MLP neurons of a small language model. Each row is named by its layer, matrix (up: input weights) and neuron, and shows model dimensions 0-191. Each number is 500 + 40 x the weight over its row's rms, rounded and kept within 0 to 999. Numbers have three digits each.
Before each neuron's rows, "fires in" lists the words (lower case) most often at its 100 highest values on Wikipedia text that the model never trained on. A number after a token or word is its count.

fires in: "the" 55, "and" 24, "they" 7, "then" 5
L6.up637:452581526439587457500489516503499514458504516520539521473462505516473523544471472475455452393547526528531530501460519520457466481515547482547489561526526520486455523487474511497506504557440547390583488559462452493505480518432465463492425558523523498543487468501453550546531518475550515534515506491510536463479515487498500460442491602485472460513492505517502509503410470538515538487547516427476506417415595522484481616478481425452511486524475511520484529527475430504515487586530484428491474491544539507491518537550557454554539526497543468531537586451429528445536506461468489513

fires in: "the" 26, "some" 13, "two" 7, "their" 5, "one" 5, "that" 4
L7.up806:461494507504492404536555522500518475394520486459521469396507496491450505453466521566471518565640543499473476476471499542503588600552499482566508463575452471489539551500486422499537509512542504497461512409481520506504517472478557448465494459477492507491432493468490550516491477507518450519549498542495499531501596492506515467511528572533459514529498537497482491579487553444559504468464490511453491430486524451539493468433507570473528512503515460546477532549435547423496503526488489513539503497544513479492509456455495511465448524558503530554422503537502585526537502573430509469

fires in: "of" 84
L8.up882:608476547451521456539485447460512595403497412463474553477519562586523497546514489492512479533477578540454481501474472511508404435478469546469506495533496526428489456538421581492502499488523496507476498482583494508506503507543512511481542541517488452526495478542500538548561502509503528509489426438543497512465491505507480408472494498461439522558459545502479470518480522549507397515451473478508532481460511562428506467465513459548497514467541539490492533508429513478518417576422450454493525436547517575498493535556415466533524505474474504516458506544529535496521493538517572505

fires in: "in" 17, "was" 16, "included" 9, "as" 7, "including" 6, "with" 6
L2.up979:442528589491498483508503480468563512499553395489492487504556521474485489474559505547519522488480476478618500471466553513571544452542514552550456511507486526511423514514457515531569534513471503523555478479483478457474540568456471502537486422492488508530478503491485522534508487554442526562527411468463452443562526430443547487568533531473490594462484496526467521494492429513552534500473433519517491516482470466508509501442476468540532466569550475476523524527542527531476535498462537457481475463516543478409521532497437473452469485467583484447575370494477477521515577483500436487

fires in: "that" 49, "when" 11, "under" 4
L8.up845:524515481523453480548526523575428474460532547492490465538487574453458466476529545543519444545503525462480474409452447433511555508526555428583498560576539503487575509540470521560451545502453540530526559493447493514486490483498483494465471389525438481496450550475451569492465455458553491443508550543515557477504511478520475468485482510502462521536468478490464459447485556490540481465390482479468551450518554486498488511522490596514479453510500491500522587495535539530524531554562457499535539469504522528474497430519492450513517487487505540512557558417463428524519468443478554442

fires in: "who" 23, "but" 23, "he" 8
L9.up337:485461528436565491520498529484400436450500552514439473486446470511572498451381563523467502432486533467528506443509510443477526430569493510538472513444463529570515506491494519619542510474451445479495481513501425555482482518525459532508470515546491454563493530528472504506491522535524559474514439457542551491533497474516569478434557567555507461481527466532443487462584518494448469528548566447482459509536550512504486483459467535461561551477532539510480464530543522534492550543529464521447522485496505552477528460551533428492482494583529550553468483424453514502499440490454486487

fires in: "that" 40, "this" 8, "2005" 4
L5.up632:550477514528490526430516538452572566497485525495533514489460464520522489476469493510522479438545469539460470431515425538508503435542504553532443539558471474515426483503429475494523439466558513510475436508574512510480503477441453518578533517511456488449463495564534541430505483581487526505471586519470561538542513552448489507493493503501473522493515448577488456419474416477515574526524484531440499443540545452533442608490466429412522531481510455542527533554547499451539453603507489502472490485495502530467533498472551480467541555499532463497488504514501504552450448431534484479

fires in: "up" 29, "out" 14, "than" 10, "along" 9, "upon" 8, "over" 7
L2.up619:451507484540496433420516445508505502544477543473497557492418538497502471505529492544471525522540449486550524501474509507530451489565529528553465550510420400522460472526585556516573514524515495492523484548493507500440465459501474507530561524572482485479509501576494514528461485474408492565532481495455497532556469475526554492517434549514531512530523494477482417559528455485500517480494474503505470539475436448398494484477569536511440456541421540446483589570475546498533540481517395491495531501509483485602487498529486459512578568438472467502478450489467461443472527488444449505

fires in: "the" 39, "it" 6, "goin" 4, "got" 4
L2.up178:482491529507505489482546525544488562486598572422489485523475539507554523490495504503469489453526557548471504441544459521438499493556538528527476433469441461448574515564599492491527509504423565512461515519509445511532542380508475519502534532537501505522488453483565526541533503539562456511510509455510462491526550523580486493500538474496518486486508429561466523475495511490465508484460505448493609380516432479505537504435523432472501517525539506498450505461500402470433448473481495467517472472606500463490435524466569501579549507514497447510520498537478529496505520486443447514

fires in: "by" 31, "also" 23, "at" 10, "state" 6, "from" 4, "attended" 4
L2.up202:411481482475513554423507540553494461524513426451542519493471563505525520494430597452538471472507427593513517455503503508467434542492425469473519490520453526412493432520468509519475457485524517496537504561515536493444535532441498443560458577539504529556488508484516510552500509499559486559470484483494567456520511514468506521457410513422533510450514494441493535487507450484492539481449481536488523472491454439482431574489522533548501500522456476432511538480583580532518564530568505532509521495566513513480479510496454459547453534445488507463502566514443607472515470537447495538

fires in: "the" 69, "an" 4, "its" 4
L9.up580:528520536470538469534531549511415485469503553470501524471483514575456511551487424589503487472509561452575485468543492564518445555473528463431435481466567488553493530526506449539503493456485440472522505511464412441493488502482499475524500596458499418525452538537497490497482523573502466526498490473513511550480559489533551561460534507527484476575458526535534482405486472563452446513492524498429494490471467530479526489524436510427525566521562485456458593459519517485498514518448561463539580501516462526468574503493424450565501530523459507445536556476525501525529537485431461493

fires in: "john" 23, "october" 8, "robert" 7, "thomas" 5, "august" 5, "michael" 5
L9.up785:476507512487460483524584539517411479479530506500555519525459446473549543446473465491436515512504491483467586525493484465509539594530593460501525520497502563598542444424521530554494484556474546482477564520538474552509541517518496583529524562449464542497502497530472445513489488481466563547489521508562581479520465505481491448443469483507487386507514454473488531513545445488463465473403471492573523364455450490517531535494457573486551462442527538508524422531504554554518501460493498555499529531534501503459534450533499449491559473491477488515446493525441496511490490492478471479

fires in: "of" 55, "later" 4, "after" 4
L2.up29:548535495467523493514515497485497509477510488475557519459514568444510453514487509498524474529538568496445563552540525492521421442559536453518480486492538561572483449490501512504548478540469472509503478472518516510470499519451571534509541482467468383483559510486388472495566535518519529495421468499559548502502462484492471486452497540560543498514437511446496432557508524516476418482508494513437506455544539519458553584587466524486518526575516517507481508486429467498446584467456429548493432469450496500487532442500527533526561486521536564434465583479460535410511429520459511472

fires in: "and" 95
L6.up1109:513515469482503445494538484425441557465511527493473569571460538486438522465497569502538486387523556513568564478495572420448444570560474509466550588517471482451559468526568456529437545520515486409507495567507449519429503570472490501528476530484461487473525475483525491602490528484528535513526413523510573487514503498503511444527506474510513459536496501473444492508526529467492469523494451495550519447444509501496546530462485525501547495528476528517495472572475528494483438528513469550489463455522507519450439515507498490510520455417543452436512486560526528560466457584499545589

fires in: "at" 60, "attempts" 4, "attended" 4
L9.up445:490457498548493531454581503505585512563475464486477469513431487470491434470478465482521475582422527513505490505568475490450519474517489555506495545469479486477479523500520550525575466514506459501422558466487430545438474461495503486519502447499414475513482505476557509539470521454496467516487546474502488456482572530452573491527445483518474462518398507456469500477541516565493511556512453558480475559522497421468502447527496497565456609504517580456518500593442566475439471540469549511537515520508529414497500452496525486494534493519541532586519530486550512497568493474454393541

fires in: "on" 71
L2.up722:479479544585523459536482477538493521438568502530476473466489574467536472489493516466512485467571538571487485413508576460474516512510478481531446536504540536485528438519552460472507526467410539488657490562467529493494524484538510481516513558496540480526461478492508521525442521507547459561523554522434492575515604484509529488533494489474589540544503387480429518498539526539524522474461487576478537497537485528481548479466508515437474525524500490445459529429491453452497448491500458449488458450517472462479505518458422475454504503499454494453509465413487584547504456528494515545

fires in: "for" 49, "tournament" 8, "forces" 6, "college" 5
L7.up452:512516509525468522461470468438453565491532425583505512521529556481483527454503500457506516476528534532502512474439506507535476545550524516470461487494439396563483459528530514498516402529525487522482461520519450498494598502426524484475477585529420492508507428468605563508488492450524461558523467497516496423502558567431495523542519487552499467512535501572446445488541445452548415541486572567556506528488573457531437528512522582515462464497456503499436531536520435508524479493523471505496467481511519531503551527505403454494526466492504480536505489464504520510509499467396554506

fires in: "12" 20, "14" 17, "13" 7, "11" 7, "w" 4
L7.up841:513564509515487475495490475452501481531524464504472546530460546544499513464474628556516528520520472525449498459432485497481559490455575472552458482515499490537485513517433537496434492490556540570449480469496525526435458458500508546570541465574461460537552497443391491583586479556485470515454524486495443513517589472502490433578524492464560501505467495458526520440492506416482537550408504486453492454457515492553499450540440495505497528451459450544553566455452520480504503569550516443542456477546503467499558542464498545480500533494472489522436437478509500567489496467512506523

fires in: "at" 56, "athanas" 9, "attended" 4
L2.up1016:522451507506447460441435439490420474523524446432522515499455538528475528518459527500466584554536517486533491456546449556516541546459486512532565544493458535497433517481469473464550473426551564497526488547514557498443487600590459497500454585513552524503471555431467526539512532462542489506433508486452521465442556483500515439512559521483464556512486446470508503474516538457465522501514475531438470533527523517495509424507492533481445467440429524471613441542430540564505550554476542524478513500555491471480452471546511449574546520502486518520499504523425545478464468491499486538

fires in: "the" 50, "royal" 7
L7.up0:506546545464583458456494468448518472434509499518539460470516512537492516481531493486434534419460499536462521525519526464499506607490522568518529490453522443471425509478516544575470545571531489482508537448478440533455535515520551484457529570521451463457391532441569493560562530454513492484549468525466490482488502527517531497595539498440540469498557522450524534478530511505471554522531470494523484514492504446489573500535515453581467451501476543516481463505527487604448441496401446493509430522554507535503576445506484513502497507513458471541490545477439535432512485482542526419

fires in: "on" 62, "once" 4, "find" 4, "finds" 4
L2.up258:534483558502427508480510469439457495509493484562497507570491516492523506545512580504509467541555483548449502433529486550493489552521517509432480506499534493491487479536488472507506448476500470464567537509451502455588493579498368492475526498484578470453484483514507477578502512452503557525471498410461494520541511488463466483569532484421533565450464474534550536412505473518484519515507538517463478560425450505513513454470490449545458501512514512483548576463451484502515564510512532514440466541520516400470495484430561540469559542459415535516539529507471525514528575452476391526

fires in: "of" 29, "anthony" 6, "hispanic" 5, "olympics" 5, "austria" 4, "apostolic" 4
L7.up996:512497465560542380515617515536533594405504438575508438524387464521443466502519517482589462460482551509522492500405520449464487516547479507530541488479457495543559411515445531478517472540506504527528498489518518526508436542466503576522495466500526474543467475442521412536509506514498533447519564519447483519505438491450440565466515541530454528503523551544467495491468530510465504568471528487531477506514491551471502458525482521561595506489417472522547517465466507440499507545449489524531485496506502432466487497485476489463487543496552442511501498489546483515455404489518476513

fires in: "by" 40, "under" 6, "vice" 5, "via" 5, "electric" 4
L2.up446:503564560491491501533410494506529482479473481524531504503468478502423429441475529575501517441466541418516513539528419490509501499506488483489507530460486542403502545519497477560419469624502545474518576523492510507485533544492506553485515504489525498512501526515519491422517489471464504517535477534520536574469551548527545440521451483494516464525529426487507508531497583577452514536467495487421528431512499531450500495399485535421457497419507510509482591506500476474462517489455591484430575574514541454507577433486456471563507500519514461470489517514471486445488508565525542489

fires in: "as" 83
L9.up707:496420542464473546560468487524550517430510472525539470578469477484495467549566499477520489455450454482546454518431540527567529563545566515497505571513514548453561481484454527555480472486488451542540445503539495592450400481473547483560415454438480570546487504510480541503434456484490519501467499602526508500539550413514504508522466507521506443501465489488525469511554514491548484444468473482515544497489465545517483498511459472527518479487547522507505535585507492538423538516388511539523579512508536524388461464455535524514488462511481492498524475481505425442489448456500511545

fires in: "at" 82
L8.up637:518540509515479467479556574493525462442494502509494498486466565492483521462456545531476578547530510521453524534510496445509482462499404524551510520467519552470438456527527472405448460467600518458480508513545503470481514476431512500529446506563563470462507495438529529529546519492500526496466497553525461501492554542506439474542426493489449495417510558400487522486451537498473418506371539519552508487505524483523586452517547537535519409507539554467505498494491537490466551528517516542601484511519513480454533505477533420533503535530568491542506435568530531460516471456491441460

fires in: "they" 53, "them" 17, "there" 12, "often" 4
L5.up202:475450484481483456549467477518456529392532502458469529452514516475515541466567503513468537542490499489489473509440498473506491455488479454575532511402521422449487573470465492460504486574491571485544500487468589530470511506442499548515519542501505474478515505576501525427494529480505502552514550562509495488448499441418523398487490496462544475484565535508470453530459516508515543537553512451572507575482484499551475446571545539526545456491419547500532495492467510558570444536537464491504486562495427494529542546524402538531446523522472435499510462474562480436540559458498452506

fires in: "which" 31, "award" 17, "awarded" 7, "awards" 6, "there" 5, "who" 5
L2.up563:519501457505468503478452577528444521515498445492460546448433452495518491535501498487422449425514585465464475561461430510507487498468478482542498530542544510533499535552524548547488520427499557489482513522561415488514477447522504541508476479516509489474462552549557491499495500535460539521488530543436487451437493482500469456556596615430488550479496372455585475511499548527538554490516483504467558499504491519503470459428516440561538475530537515461540428517484579433486499433516450502421522541583517519487526504525485515487513493472513560522481471460507542432472478505458545491

fires in: "be" 32, "was" 31, "been" 22
L2.up24:602528586518507590522537447537520540468517511412525518484500497513495444500511596528563523478453381572567544425473548475516471456507438430498487470405509508516413509506423489512489482470498525463527470461500525546505528462454443464552532476497445558496508489497501558511538485503504455513472472509444567455453453491511559459508570467498489490482523535543499488528569525499471515405480501565514511512490463467488577477491479449515505445450534559481520528533482511486475482549551538483457570430532558545514487493440457490521534487467537491443501526496482547493459486541449564540

fires in: "them" 16, "liberal" 11, "there" 10, "life" 5, "themselves" 4, "climate" 4
L9.up925:524492448582560491463499502430464520435571559499512537482411543497487533495497495541500564508473501476514445483437507483525425471488448493564481536504541439378501466541568448479526523457478507510462487463518518495492536419453560540478442535391494511482480505528491492483464548500498538529553458538430531548472497465483519629505506455453514565503465548504504517455526486454500537548482553511517487509445524515558525480524517548445559477502473505547515455552457438569488410478484542473469471525535457514468514496566537544494520474439516473556529480531549589438516507500442517516

fires in: "can" 16, "he" 14, "after" 11, "continued" 7, "it" 4
L2.up603:466471525525506489568459481466490514521577538465507558444525542532514485491458532472440514532490442493482504488496523553470472540539421532448513475376458511570481548467448533497532471536413460449483482431523521504568550513459497490504469493495502462438441486393471479551536562442533510468412512435434510481460527517559496456515510532501488464474479567498480485480512477488583473503491527547522471506541491506586578490566489489470477540460484519600502583514551504479466558620516540524466489543503547487528487479500505528489491543491607481527532473491530506510468545476442514450

fires in: "of" 51, "for" 4
L9.up516:448450464538514484568454481489525472481501486457532499521477530535498432453582470464514521489484487523515528505446494514529482476471488466529490517470488538603491491544471518585528543498473525526492465523492522472542524510468528531493423471571480459486562498448538499560479500537483521578478521615481498491491533484569498499508517522462472463481471554506480478425462474555457557530500506514496457481513531475480460557549496517482493483484521570451436560540454508461423480593399494490465539467525504445459473498542435421487615489524464473543539496462504500483578575403597423479

fires in: "was" 22, "made" 21, "had" 11, "served" 4, "became" 4, "also" 4
L2.up112:448499477482557560495471461496547592524427537566557489573473494489474549482536492507538550545490439548517513482547533531445510516602550458511555506501503544521539473492511477539506507453504517467516493466534475564553480508466539506431500518481466510498473495517500529501506457518514516541507516468408473496420523549463484516529436498411548472473545491522526536461480486440462489440474464490467547415487470519415499493466490475519461514453509511497504452430592484538458514553481489490552464506435475473502458544644603427511507478406438515483507512497482456495533585486551475480

fires in: "born" 31, "involved" 8, "almost" 7, "professor" 7, "placed" 5
L9.up489:432506518483520461466542445491479546526492486468467527535538460486565488539542512478500464406501465470567501497516510465508504534442481519491448578453522510436487492499496485552584454518506543486503480516520501508510439488533574504506431432446614397499485541511418495473532564514484462538449574489489478546507535502526529522521504424516461449488459552445504554500490476538440542521440534504495479506507509447506496499531460462513505508556591539474466600548483500515485519494502465460423576540522490496519491504595429391516508493393508553527564552488493494543500519468526539518

fires in: "at" 38, "attended" 10, "under" 9
L5.up714:476546494446443563463514500522507443435495461486570502488486492463428639480540556442514530548587394483510480525563475496529498525534453521422475521532464505444455456505526511506459503577498434582557522552484485491529554472472536459477462532560543460479441510512503519581499493502461486516482450476518539470577494498486532540538579448531453533477486470494499477451453527464421522516480545467483510535484508478537478503460453519526406481477475540504503565558473549418466513536487473523521490462510462482498472540402494507527545525446479470486445503509438471527577480443491468527

fires in: "succeeded" 24, "preceded" 18, "research" 7, "study" 5, "sweden" 4, "medicine" 4
L5.up128:487430488524480554436547484505534510515527462463528503518460464547541534459488518490452506471466447473537491472523561467551499541504464481547523511485557488519495466495464547433508498491532502409449514490474546496491588504505491494529550499529531483499541503514584511503505482494568529522502526545564500492507502474532491532456448432450524567541492426554629456496537538472484468472437576474495476510449486521524569520486553538409532432610377482476478495490500482562473501502444545482419444486530478523488513526473494431541543475453499518537523476562480451463499377536552521490

fires in: "on" 39, "from" 8, "renamed" 6
L7.up46:493536549492517583499483507473419539516474472475522537599446531532482492496473464437444537471495437566479481507489504469486495489537522441439478478461515451501460536464440506469535431451481468473520572482493537533459415481476525578484558483568556419491599574470459520499488538468495523545606557526491473449470533461501495492507540469470543515471494518461487517537518475514508507522445495489500508534451567462516520411505521587500488528453515576504501488465493501552458584479479478497518439455483486525523465552409505530561525450580408435523553452548474501512537499531510515502

fires in: "the" 59
L2.up969:450500457458523500550491522548528580422506539480403452530474458513499515467539436461512537458509412585455495438573500540509507563480507495469528585481445502555472508480481525532539485501497543471491466485521426481489504551527510483515529510526474550442495525477537524505539577487480480559481469468440513506502547445476512527408550475554480522517534452455498511452479529480554544516416471442491530461521522517524516558457474503451368516522550484567497514512525414502485576502499442545460483478503554515569499519516548459550555489574519510516451531556527540482411494434474489467

fires in: "for" 24, "of" 20, "despite" 6, "on" 5
L8.up958:575524472508516516485505536455552463517503489521494463490482540504470429438446473518482535539493475645536423558535498475440486488485536492494490577573470442478483495464486477495547465494502482573536459558573564512425545491503528568526451566491507492517493469468474490468469544440537454468523516427532479423470492495548495460434472519533517489447475509490527503441520511511443518511443544445448427516514473453508506474504549489500543509509453543595438553509565553428538519469506518475513512510553450602450502549473486482460501519508476531499571463468529428507537442488521488594

fires in: "they" 23, "entire" 8, "oz" 6, "fire" 5, "kg" 4, "yards" 4
L7.up433:520513414536463489476479502425493440536459443502464540593519472475538495537500466499525499530481522559501472517508494476439480470517509550545536544489477519504509509473426502477557492536410515477458579457530497486485531533493504461501451486598435494409408405499454466539427530496467535496499493515534467465493594459430531480513606484524513494532526506530519526496469563498539575426453482465479552566442539480569538463555543426521541514521508500539481574564516526488536531472523455499503498552491479468495529501538473506499446553526519484436495494482444538511443533568426538473

fires in: "these" 15, "there" 13, "tour" 8, "following" 7, "player" 7
L7.up1114:579538455552466483541468438499496470451505464450521546519539476550527555503481510554534497529494540467487462478543485537445501541474495469490493515516531515491491393490514453457486461503563499477521447482522434505518483472402517551562516550472520456567589450487479461521431469512471572537515521531454569511435513509489493508497531528511518519374484508536518511517462474505588504559463547407480528515491511522516496468561462538494564537522455462494479562533560496489516504456564505522516506512447435429437516483496484559500430495490518434441497488496555601529499503561413551439

fires in: "she" 47, "died" 12, "school" 10, "her" 5, "university" 4
L9.up279:550477517422620474485492478521534466422501480426603516449493565558473521521482536539549480514519406399517462492548466518506504520574519465464458490479497490429515527479528493469469542544499518533533462427465534494483487470459537517492579457460477465516502528561540570525510519500516517485500553533475493502463557511504531494477430485583505571565502530468509468524522463449375547519533502467422409545539520470521511484483480498556478569543515429500468498492512527474502540512506446439456473499539542460496476454428518437514515484484521468496518543473465505468552545466538528570

fires in: "that" 25, "group" 12, "a" 7, "of" 6, "world" 6, "family" 4
L2.up944:493555514499528525495468436485508504472514564471538502456521545441462535490452476557527467457558511515465461521560439509427446504509539526555512507513462507515543513452494451544488525475505434553501526546442489479420458503462403606547544522495536487424451562531477554491470452527477549480463551511427509582484445532517429522490536558524523500514457433503589503551520490443453500469518530497508520498584494493444446526513529490480472520438507517443449488502403467399491491503503546474506469526482536534430513504574509500497517514498455441509562525479457527605574515485528516516

fires in: "a" 30, "his" 13, "under" 9, "to" 6, "over" 5, "for" 5
L8.up846:499486468454501541451493457435502454495555463538463515525507505425523489469525503511526565555403524553496520541520480510466511471557500491558419567477460573503505548469530466546560506564510457530461502491502474536482491518522537505510607418559430422464479483528486524469450438471494513492582502605429520463546526576546554486516471500517512499468576528517491451502512544533512488523462468528450498569474484513456480515412546441511455471437560484470470518484473464529500539537525484518405528401477499507456529475513556501591517517512457540486453457480558509487465494443502479516

fires in: "of" 24, "and" 20, "to" 14, "or" 11
L8.up243:513445450485587493466513552486484410470562518451545464471495514540506464496475544484516469463525537591530504486516488488438453535476480469547456496551431508502604528528449539577524460525490480556482448539539475542477454490519424480518496545487439446428474512484462489485493552498534529517428483383498533497474461493476508416483485492461462551461491432471521432465517534542484501517458530476586434469550548569531561530489502507485522581503498560489443509525472497461583465539447550502472499538519556458540496516476465487474591542534522559471575471475475488568475470519488502492

fires in: "they" 24, "them" 20, "men" 17, "people" 11, "themselves" 5
L5.up935:500405476556531548555512505464492455468465491492517564541532458464568584585515451436509475526520495518503485523455567491518464546471515519524486412525432477511481494486506457502492559475523503494447473531515462527512435481423501445547501502537458547450533519500481502485464473569554552533519495592431579533424474530481547480435581512525515470449505473475478535475525463454493434560527515448508487461530461498489471501483438546508570450573471476493509474537526516442580541511511509575520564436568438489485476574585458467500454526470498473563499476517476534459535473497459460485

fires in: "on" 74, "one" 8, "microbesonline" 4, "once" 4
L2.up941:536468552512477489484522494511487504467565437478517476550499535501504495468553491502466519532456466453476527531522541583466435612561430461531524565408449486488490474498467492521512510479483539460553496548549443468538545541507496492429550536460453521495457465506494511459494512460475472443498517493534512506477525455519430529554489513481498531508530524520494469506547513563496469606531521560445519509491494583599592537521435553496455525510422482508513456444495516421449598518464489550468486477548462445543471542491378469468512485462532492575440482471534542533553505492503546514

fires in: "up" 23, "out" 13, "down" 10, "back" 6, "over" 5, "so" 5
L2.up672:530501473559479533485495483449460487515500492465472526494428524435525533545440521479539512542556475494540519400461406532522501517631524555442462534486462534478597473481531529480523539495560440483561494504502494498510458533561508485505578483460442502479528406523458434531487497464474465491492556483471508516530574460593548489500491529479538522504538515473454549592509526483423487490397537502475507520467431537481468517471489564506493470573547496516504521493513527567552516513500454444519546503522465512545504499520472538473532564445511490436449575491440501521437501514522414464

fires in: "of" 31, "season" 17, "club" 4, "on" 4
L2.up999:554552537469522604394575481494509543491510487472587522472493493543523461490482505506562434499429510465500545493485503465550422470447510493557472510530510491477528441502545518444450488515446444423493478548518455539525457523442551537519504487518595474515569473496529522494518478501515486497488510567564495505546557495459495486489568488474505540470494479483531503467517515501483461448553476480546465529549507444520558592509459528484525446494422490495478537424484494488564548424546411505377500498527426446488491472499474518509521526519480467473514535472512489475599434544470575532

fires in: "they" 23, "there" 15, "player" 9, "then" 8, "theory" 5
L2.up507:584509448477501550512512479439497498544512441535556592511479480418566467449464564594588501493529482556516482529488481481527432483521489548494459531476467456457457495510482498489471517498482512481570474419535479485477512496449474464546452506573572486456466553520540521489469435453528473495548474509496534503506549546447523547562520492505501557486469534519502506537451451453483414466502581441490460541500458451531466524472526477501466444526467525505407495474507547435523410490510521534542504574492539458459493561462475537482515483449526537414487573510485567429454565473452484491

fires in: "music" 20, "london" 11, "musical" 8, "christian" 7, "english" 7
L2.up389:462501471446494529462554473512505497523455407467431557505576505548513465498484432516497497494483536464509545509527529549459448511482405545474462480470486497505503500552519494541434532465489504487514493478456531461545503544454489518523479598528497531374538497529503518492460451487634456456507490511442487436476549455494592516487557501497527486548473466472500495522471504444521463442445550526427474551406513507486476481552484530436508497520489502525509504520518499399504562546555554563510499469536548475500532472601594468511379516498497470528536471495515494514498531545500527501

fires in: "has" 28, "had" 20, "have" 17, "and" 16, "by" 7, "having" 5
L2.up651:490493509456557506496488483419488495442490490447500497507454589529466493511558521523506521467537486430526509562480518524559540514543549426444463523446473499510522442507492510509490506526498505496529463438524505541495549572495459505475532521523500521456585498453395487492480459493493541499543500507406513490480453459576509440493523549491537491501589550530474513469468492492491458549507437457494502489509510514551448552537517525522532512471549565499425565547478484470468517456518468444457460518434455456577581525504534509480556442413459527504649422530429498550506457455505506445

fires in: "and" 65, "to" 7, "treatment" 6
L8.up765:452519495513512493527547557479521532485483490510449585472425516464445503506491476434474504563528506522505408575495481533551489543514530404448407473540534480497510530524458504450519508477494503464505499457441472619519538521526556496408461493550551529505460454535389529452481496568480525542531507490530474551466448488423465520495541496460455537537523488460485510502543507537450518503561501525432506539354499540449535552535539495529548506553463571462517520544506469472510536509562490523455453503479478513525490452530510466503536506504447510535467443448491468496502465509468510610

fires in: "at" 64, "during" 9, "of" 6, "attempts" 4, "attended" 4
L8.up382:602537482478494502520539501442515455466529441441478437518483539496456493584512551471569513581507572522469507503528507491481539514491491509471503549481472510460435529515467540528547503553554524498428472483519484393401438557527557525570540535559556451528525518442485488513474448472518530540474510447460561473453465503495550447528521524459387539506526465477447531477459496472462496516440488471497544519577591515472556518462504463512529457488412554491457572508483508501472502559501517460464503496478460500469519510437497527462559508521428529466469498532399530510516527527447527546

fires in: "and" 64, "it" 4, "japanese" 4
L8.up778:452467504525504577523571567522436475459509448501585493441524535522465535441527487510565515498559476460530470493506443474439504576493534437541533470500477537525441458506506536518427489554500539484519477509488448490541504494500504474528458522538552453551492557549505421519526512515483538520487538471527521446507491474472474453496517537584456504487508430479460503446529467491510541501489469536538590455424534517564447590565446533541523490540465517491487487461525501506437540471500417533474430511478563495463388445498438552491516554424488436501547524528556532506424475574469516501

fires in: "that" 32, "state" 14, "described" 9, "stated" 5, "documents" 4
L2.up790:468498458539497496498516479499500460543520603488480449498471467485470504439461510494539500498483507484472527454479543510428483570500510503507542535493502470532485506522529535493516477530471529496500534478431540464419552464522505498398476528436510506461463439481431435532492476566520464447458501465487464456492586574561561441544397508557531464498484565525558439509417529561571525488518426521497543434513515435528494514457472510531477463479498523531626510535540486539485580630507529496488472525515520508543524461550457554537483470547505489507487516461485510418462529507488436537

fires in: "the" 26, "early" 8, "just" 6, "means" 5, "s" 5
L9.up132:512474499509499437416572489527494564432544475500488498531457546412486404503492479517437507499594571452514510492557499588467498499501434481494490563525374559520501492458556528489524514534493448491444507535455532523465425478505545442456456519483501513511547504470501473509526506563536445466535497482488485528539540473489536498440484453596484479527486476514506470536480553497466438520510533468498503453482524461470529464554573444542533443483590528549477487502428458444506536536473555584542478494491536498417581476529469502459503499480539583559496535477531500477490461570502483508

fires in: "is" 15, "then" 12, "while" 11, "which" 10, "she" 7, "but" 6
L8.up221:512464466460573514519525471461476494466528463469483466497490500491565478459487497535541499469522474503476540570468449542545558494552482474447493498501543527584494476527567458457516528509477468397514528508497466454508524460523523458449492425599452504473457519532431448540538452513496433458549459454382475511574528509488506442523474524499466449515472549502530502479523479486466546463529494512482520504567522550523508538556444572542479531568527553517468524511484559507527369518530552519475425528522513576479509466542535451479539504434502526501609467524459517473418481504446439478

fires in: "it" 16, "the" 12, "him" 12, "himself" 6, "jr" 5, "battle" 4
L2.up845:479470499420543466454462521502457504478494496564479511422476577495500483437531420528486476518519491583403526448538496489502492484504507466522538579569500515460511485471493454527506488556566438470538575519462547461483508402491477403510484498515528491500501488544494466540518488523496481477555534538515388482576455450591512472517477563523598472532484543493438526524493514463443480467435498509532571460481488516494414519518444523519544519549503547483510523470527423511465548556552474525525427466522491512510500504549536502566531492486549422513466577490527449493422475515482505521